Part of a small language model's weights.
Size: 8 layers, width 512, 4 heads of 128, MLP 1344 SwiGLU, vocabulary 8192, 33.3M parameters.
Architecture: RMSNorm before each block, no biases in attention or MLP, untied embeddings.
Training: a variant of Adam for these matrices, 618M tokens, 4715 steps.
MLP neurons of a small language model. Each row is named by its layer, matrix (gate and up: input weights) and neuron, and shows model dimensions 160-255. Each number is 50 + 15 x the weight over its row's rms, rounded and kept within 0 to 99. A neuron's up and down rows have the sign that makes its largest values positive.
After each neuron's rows, "fires in" lists the words (lower case) most often at its 100 highest values on Wikipedia text that the model never trained on; "fires after" lists the tokens most often just before its 100 highest values on Wikipedia text that the model never trained on.

L2.gate864:62 44 65 47 43 13 51 62 59 74 38 92 54 16 63 60 37 38 89 65 65 59 42 57 37 38 68 15 56 58 42 57 74 64 45 70 53 23 62 73 39 62 43 47 56 44 88 54 51 55 49 77 41 46 82 74 39 68 39 55 58 48 73 21 42 23 38 53 33 52 41 77 37 26 44 67 57 39 21 63 45 50 56 30 48 28 37 50 36 42 39 72 52 37 46 61
L2.up864:48 39 32 61 49 26 49 56 56 49 94 55 40 48 84 31 50 49 40 45 41 63 65 45 41 70 56 58 69 51 32 40 43 52 53 64 92 38 71 52 73 21 43 63 52 50 55 87 38 32 56 29 57 48 64 99 61 34 33 58 46 73 61 33 80 60 45 61 24 32 40 44 74 44 58 41 43 50 42 56 50 69 62 46 41 49 49 27 43 46 54 47 52 53 51 37
fires in: "it", "they"
fires after: ".", ",", "\n", " -"

L2.gate1090:41 28 41 48 37 23 77 63 34 75 59 62 55 51 85 61 50 99 51 67 45 45 26 66 75 16 54 07 43 38 37 63 72 39 98 51 70 12 61 61 71 38 52 30 30 60 61 32 38 54 58 67 50 27 22 51 29 41 63 39 32 36 12 31 61 37 53 60 24 74 50 34 55 22 61 61 38 35 28 51 41 82 52 40 60 37 45 54 49 60 55 52 49 52 33 38
L2.up1090:48 54 49 72 31 47 49 48 84 51 44 59 61 47 55 49 47 47 65 70 51 76 26 51 53 54 47 27 31 50 56 28 37 77 77 57 33 59 31 60 70 44 50 33 49 53 47 40 51 25 61 41 77 90 61 28 67 82 64 74 53 34 56 32 69 47 62 62 52 66 48 55 44 23 40 32 68 65 50 62 38 42 46 22 43 53 24 69 35 29 27 49 35 45 24 55
fires in: "with", "as", "or", "leaving"
fires after: ",", "S"

L2.gate96:96 61 61 49 44 10 66 55 80 31 85 55 46 51 59 54 21 74 62 62 55 60 48 69 59 56 56 53 50 37 48 14 30 59 76 38 51 42 45 39 56 42 57 53 48 71 62 42 48 64 35 71 59 42 33 66 54 44 41 75 36 66 52 42 39 34 51 47 31 44 37 26 22 17 57 65 57 36 57 58 53 46 46 31 61 30 72 33 34 72 41 55 57 58 34 34
L2.up96:62 45 72 59 64 55 47 26 53 46 52 37 42 53 47 50 31 46 41 47 31 52 60 60 76 54 66 53 68 70 31 40 29 64 45 23 29 47 53 54 46 70 38 61 42 62 33 66 30 53 45 68 44 90 71 45 80 48 48 39 42 47 54 48 76 21 64 28 93 51 38 54 42 39 54 68 48 59 22 69 71 58 56 54 59 46 54 47 40 58 33 36 49 64 34 49
fires in: "madonna", "among", "after", "along", "of", "on"
fires after: ",", " Mad", "."

L2.gate219:72 55 64 25 40 32 33 40 57 53 43 48 31 27 37 48 43 53 13 59 36 61 46 25 80 56 46 52 37 50 41 51 23 29 58 46 50 47 37 63 76 50 52 28 55 81 45 30 41 48 61 39 77 42 55 37 49 60 34 48 55 62 53 59 51 46 68 26 51 76 47 39 53 21 38 32 58 63 69 49 27 56 39 45 66 45 44 44 33 44 40 75 42 40 54 49
L2.up219:72 51 49 55 86 33 66 62 61 64 66 46 38 19 29 30 42 56 61 54 43 49 36 70 38 56 49 33 30 65 52 34 66 76 57 27 39 40 26 75 42 39 59 42 53 44 92 37 54 53 32 55 43 64 43 49 66 68 25 44 29 36 37 45 57 52 44 59 48 67 66 52 61 48 44 56 52 73 40 38 22 60 24 48 65 43 58 49 54 62 69 45 42 52 69 38
fires in: "which", "as", "where"
fires after: ","

L2.gate694:56 45 55 33 54 45 48 52 55 89 60 70 51 39 89 12 85 58 53 45 52 56 74 14 37 37 63 37 39 43 49 58 57 37 66 48 50 47 73 99 55 56 63 61 23 80 45 33 27 57 83 49 37 24 68 65 60 51 64 67 42 72 60 56 48 89 33 80 43 59 47 39 45 54 37 75 61 29 55 86 41 35 55 30 67 46 27 60 52 63 54 48 59 74 45 56
L2.up694:31 42 60 40 57 33 33 66 35 00 75 84 52 50 63 31 48 55 50 50 46 36 54 51 17 41 33 49 48 44 45 56 48 54 38 63 70 47 94 00 77 67 48 21 45 41 48 54 55 41 60 59 32 66 80 46 53 54 79 43 62 70 64 68 58 57 33 48 43 44 50 45 59 52 88 61 49 61 61 73 73 39 57 12 56 50 51 44 36 53 44 61 64 72 42 49
fires in: "was", "is", "region", "department", "authority", "state"
fires after: " which", " who", " that", " the", " he", " but"

L2.gate28:63 31 42 65 40 30 40 77 60 63 63 32 43 48 48 36 61 39 56 45 28 61 35 25 66 21 54 30 41 29 44 42 38 38 59 73 36 63 56 83 42 45 72 41 31 70 60 56 39 48 56 54 41 52 70 43 47 41 36 64 40 64 62 54 55 43 43 39 60 57 21 40 42 45 23 58 33 56 33 49 21 60 57 41 62 22 17 38 59 83 34 69 44 69 69 46
L2.up28:61 32 44 68 39 51 54 85 41 58 66 20 37 39 49 26 52 52 63 41 31 54 35 23 52 24 64 30 61 41 51 46 60 29 60 71 30 51 43 88 49 40 66 50 36 53 57 47 41 43 29 56 37 49 52 24 54 24 15 64 50 46 24 65 63 39 40 62 76 41 41 29 44 60 29 40 32 44 17 61 22 60 45 31 53 34 42 59 64 58 37 58 48 70 80 63
fires in: "the"
fires after: "\n", ".", " \"", " ("

L2.gate839:38 41 59 55 41 16 74 43 42 61 42 72 57 43 35 54 70 33 26 52 60 46 46 36 67 45 34 43 46 35 56 61 43 50 40 47 55 34 38 64 34 31 31 55 39 49 52 44 55 36 47 35 53 73 44 36 48 32 29 42 63 63 29 58 44 49 77 51 60 69 61 51 63 76 60 39 76 68 50 38 62 37 35 55 32 39 48 58 55 27 40 35 54 20 36 48
L2.up839:36 43 68 32 65 28 33 29 69 61 27 39 33 47 44 52 62 56 52 21 53 27 62 46 39 55 59 53 39 68 25 45 80 54 53 56 34 38 58 48 62 60 54 53 59 53 56 30 52 57 48 60 50 26 43 63 61 60 59 42 33 43 60 40 57 46 56 92 68 56 41 53 39 31 57 45 46 47 34 64 42 58 25 40 45 53 29 65 51 55 21 75 53 52 40 60
fires in: "second", "third", "bronze", "total", "first", "fourth"
fires after: " the", " |", "|", "-"

L2.gate696:51 72 59 65 53 76 27 81 41 45 38 68 53 50 70 58 30 21 48 46 29 48 41 27 44 40 86 44 61 35 40 24 49 66 62 73 44 55 80 40 59 37 55 42 48 73 36 39 56 56 38 54 32 43 45 38 18 42 66 73 49 48 65 61 35 55 31 49 34 41 41 39 69 47 45 64 65 38 44 36 47 32 58 44 46 41 27 53 25 60 51 52 27 54 58 51
L2.up696:81 60 60 54 47 54 34 84 52 43 67 46 47 37 40 33 46 43 41 48 58 34 40 29 47 49 55 61 62 52 52 66 77 46 52 77 47 36 31 51 46 45 49 57 54 19 19 47 67 35 10 73 40 49 64 43 57 22 41 50 64 81 38 50 48 40 58 45 60 46 37 56 45 38 50 38 23 33 44 56 39 48 36 72 35 39 29 55 45 54 76 71 55 36 53 56
fires in: "he", "related"
fires after: ".", "-", "\n"

L2.gate1273:72 20 67 69 49 49 75 60 77 46 27 52 45 21 47 38 49 21 59 46 32 35 31 52 44 51 71 34 40 61 17 52 68 54 55 29 65 46 52 66 43 54 51 60 53 63 58 37 59 44 42 54 43 43 60 28 72 59 55 83 27 55 21 66 47 40 60 33 54 81 52 20 41 41 29 34 15 47 30 20 43 44 54 51 53 49 44 38 32 59 62 59 69 60 52 15
L2.up1273:47 50 23 38 95 21 19 48 31 46 76 40 68 41 60 51 51 62 33 63 66 49 48 61 38 13 68 58 18 47 62 43 46 30 66 56 52 52 55 58 49 41 70 66 53 41 42 53 68 32 38 40 71 26 54 41 48 47 32 54 22 47 54 51 65 31 52 44 52 49 31 49 72 40 59 54 37 47 78 65 25 42 45 27 33 45 40 37 48 59 63 48 45 52 42 59
fires in: "this", "these", "such", "which", "those"
fires after: ".", ",", " of", ").", " and", "\n"

L2.gate1260:54 43 35 61 30 64 53 59 43 61 28 50 32 44 55 53 71 73 60 40 22 71 39 58 46 62 51 40 42 70 49 56 51 85 67 53 59 40 62 61 37 40 59 40 24 60 42 74 46 47 69 66 44 49 45 31 57 50 38 70 35 51 57 48 59 53 35 53 50 69 11 33 43 39 45 70 58 42 64 24 26 41 67 23 72 50 44 44 25 62 65 42 49 55 24 47
L2.up1260:75 52 53 63 61 61 40 82 63 61 65 48 53 64 67 30 63 46 32 93 42 59 65 52 45 56 56 43 45 29 42 32 55 50 59 39 32 53 51 56 30 50 34 66 48 37 37 47 58 39 40 46 09 52 38 47 70 42 42 35 36 27 57 54 59 28 37 54 52 44 52 19 43 57 48 68 63 46 60 53 65 63 51 43 31 49 61 52 62 23 53 44 71 21 67 75
fires in: "on", "after", "a", "following", "when"
fires after: ".", "\n"

L2.gate1168:53 47 71 35 67 52 48 50 55 63 32 60 47 40 36 66 40 68 31 43 83 49 28 51 50 52 60 30 42 66 68 13 45 52 67 34 44 42 54 45 42 32 31 72 69 27 68 28 62 74 44 64 76 38 46 65 78 59 45 55 54 27 64 42 41 66 59 59 38 60 61 65 35 36 13 55 81 51 29 72 72 57 69 62 65 38 43 44 17 57 77 41 56 33 51 20
L2.up1168:41 58 58 41 41 36 39 42 89 57 49 38 47 42 26 74 59 47 38 87 41 51 47 38 65 49 83 59 59 76 34 51 51 55 26 70 61 45 49 66 39 41 46 50 60 44 55 57 54 50 78 58 59 50 56 52 81 44 51 32 79 50 79 39 25 36 41 68 41 63 27 51 28 65 64 54 60 30 72 42 44 35 49 56 56 69 77 42 48 48 39 42 49 70 20 74
fires in: "they", "it"
fires after: ".", ",", " that", " and"

L2.gate1221:25 65 54 69 49 33 34 34 29 51 65 56 56 65 58 29 78 40 45 50 34 43 65 57 59 56 55 03 62 38 38 50 65 42 57 30 65 52 75 60 79 44 26 42 41 52 23 58 46 49 41 45 43 33 66 37 39 56 59 42 50 25 28 22 54 71 15 31 53 86 53 44 42 52 57 63 47 66 23 64 32 46 53 52 62 56 24 59 32 59 38 44 72 66 27 79
L2.up1221:18 67 57 64 31 21 59 21 59 48 49 57 35 57 41 43 38 41 55 36 56 49 40 47 49 34 50 32 59 44 52 45 60 51 54 51 51 52 46 67 63 51 57 48 47 46 57 63 80 52 48 42 65 70 68 58 50 51 48 31 63 60 44 67 46 50 57 59 73 58 62 61 57 56 44 53 25 27 51 43 55 77 54 65 68 34 24 08 34 44 50 56 44 60 89 53
fires in: "a"
fires after: "\n", ".", " \""

L2.gate979:58 41 05 28 55 39 58 39 16 75 40 44 43 69 38 52 49 24 27 26 58 50 38 46 32 43 64 61 60 75 40 85 50 55 62 50 52 41 38 65 46 30 52 70 49 68 45 41 63 54 37 27 34 80 66 59 36 89 49 33 35 78 48 36 31 41 47 46 39 26 57 59 19 33 51 46 68 65 33 41 49 50 39 48 03 47 52 70 52 47 43 71 28 43 39 34
L2.up979:67 53 36 51 36 56 86 65 40 83 44 37 71 38 50 38 70 49 42 59 46 11 23 57 60 48 76 49 54 40 31 48 56 79 74 66 61 37 52 59 48 82 72 51 53 33 68 40 58 43 26 46 65 51 52 49 45 64 57 38 48 35 29 36 61 29 65 53 36 49 69 37 53 65 73 38 61 63 63 35 55 37 38 40 25 31 44 56 43 60 43 63 39 57 45 34
fires in: "first", "second", "2nd", "third", "1st"
fires after: " the", " 2", " 1", " e", " t", " 5"

L2.gate604:69 22 42 35 47 37 37 75 31 62 72 52 24 44 74 32 38 19 39 55 65 55 29 25 52 31 59 60 35 65 35 46 66 51 65 61 43 38 43 82 50 51 40 66 24 45 48 62 66 50 50 56 29 55 55 53 40 31 34 62 52 33 39 59 69 42 39 62 42 30 21 55 39 39 42 75 62 71 32 19 39 66 46 38 57 50 49 42 39 56 73 69 51 44 58 54
L2.up604:37 51 60 55 51 47 40 77 57 46 66 60 35 36 61 57 26 52 53 69 43 55 51 38 39 38 76 54 55 69 36 47 47 42 81 73 55 45 23 60 53 52 72 49 50 50 38 72 75 63 10 47 44 60 44 36 47 37 39 40 26 31 12 30 42 63 25 68 61 41 21 69 58 53 33 48 31 75 42 45 51 48 56 15 46 70 74 56 58 63 47 51 68 20 61 45
fires in: "the", "his", "other", "another"
fires after: ".", "\n", ")."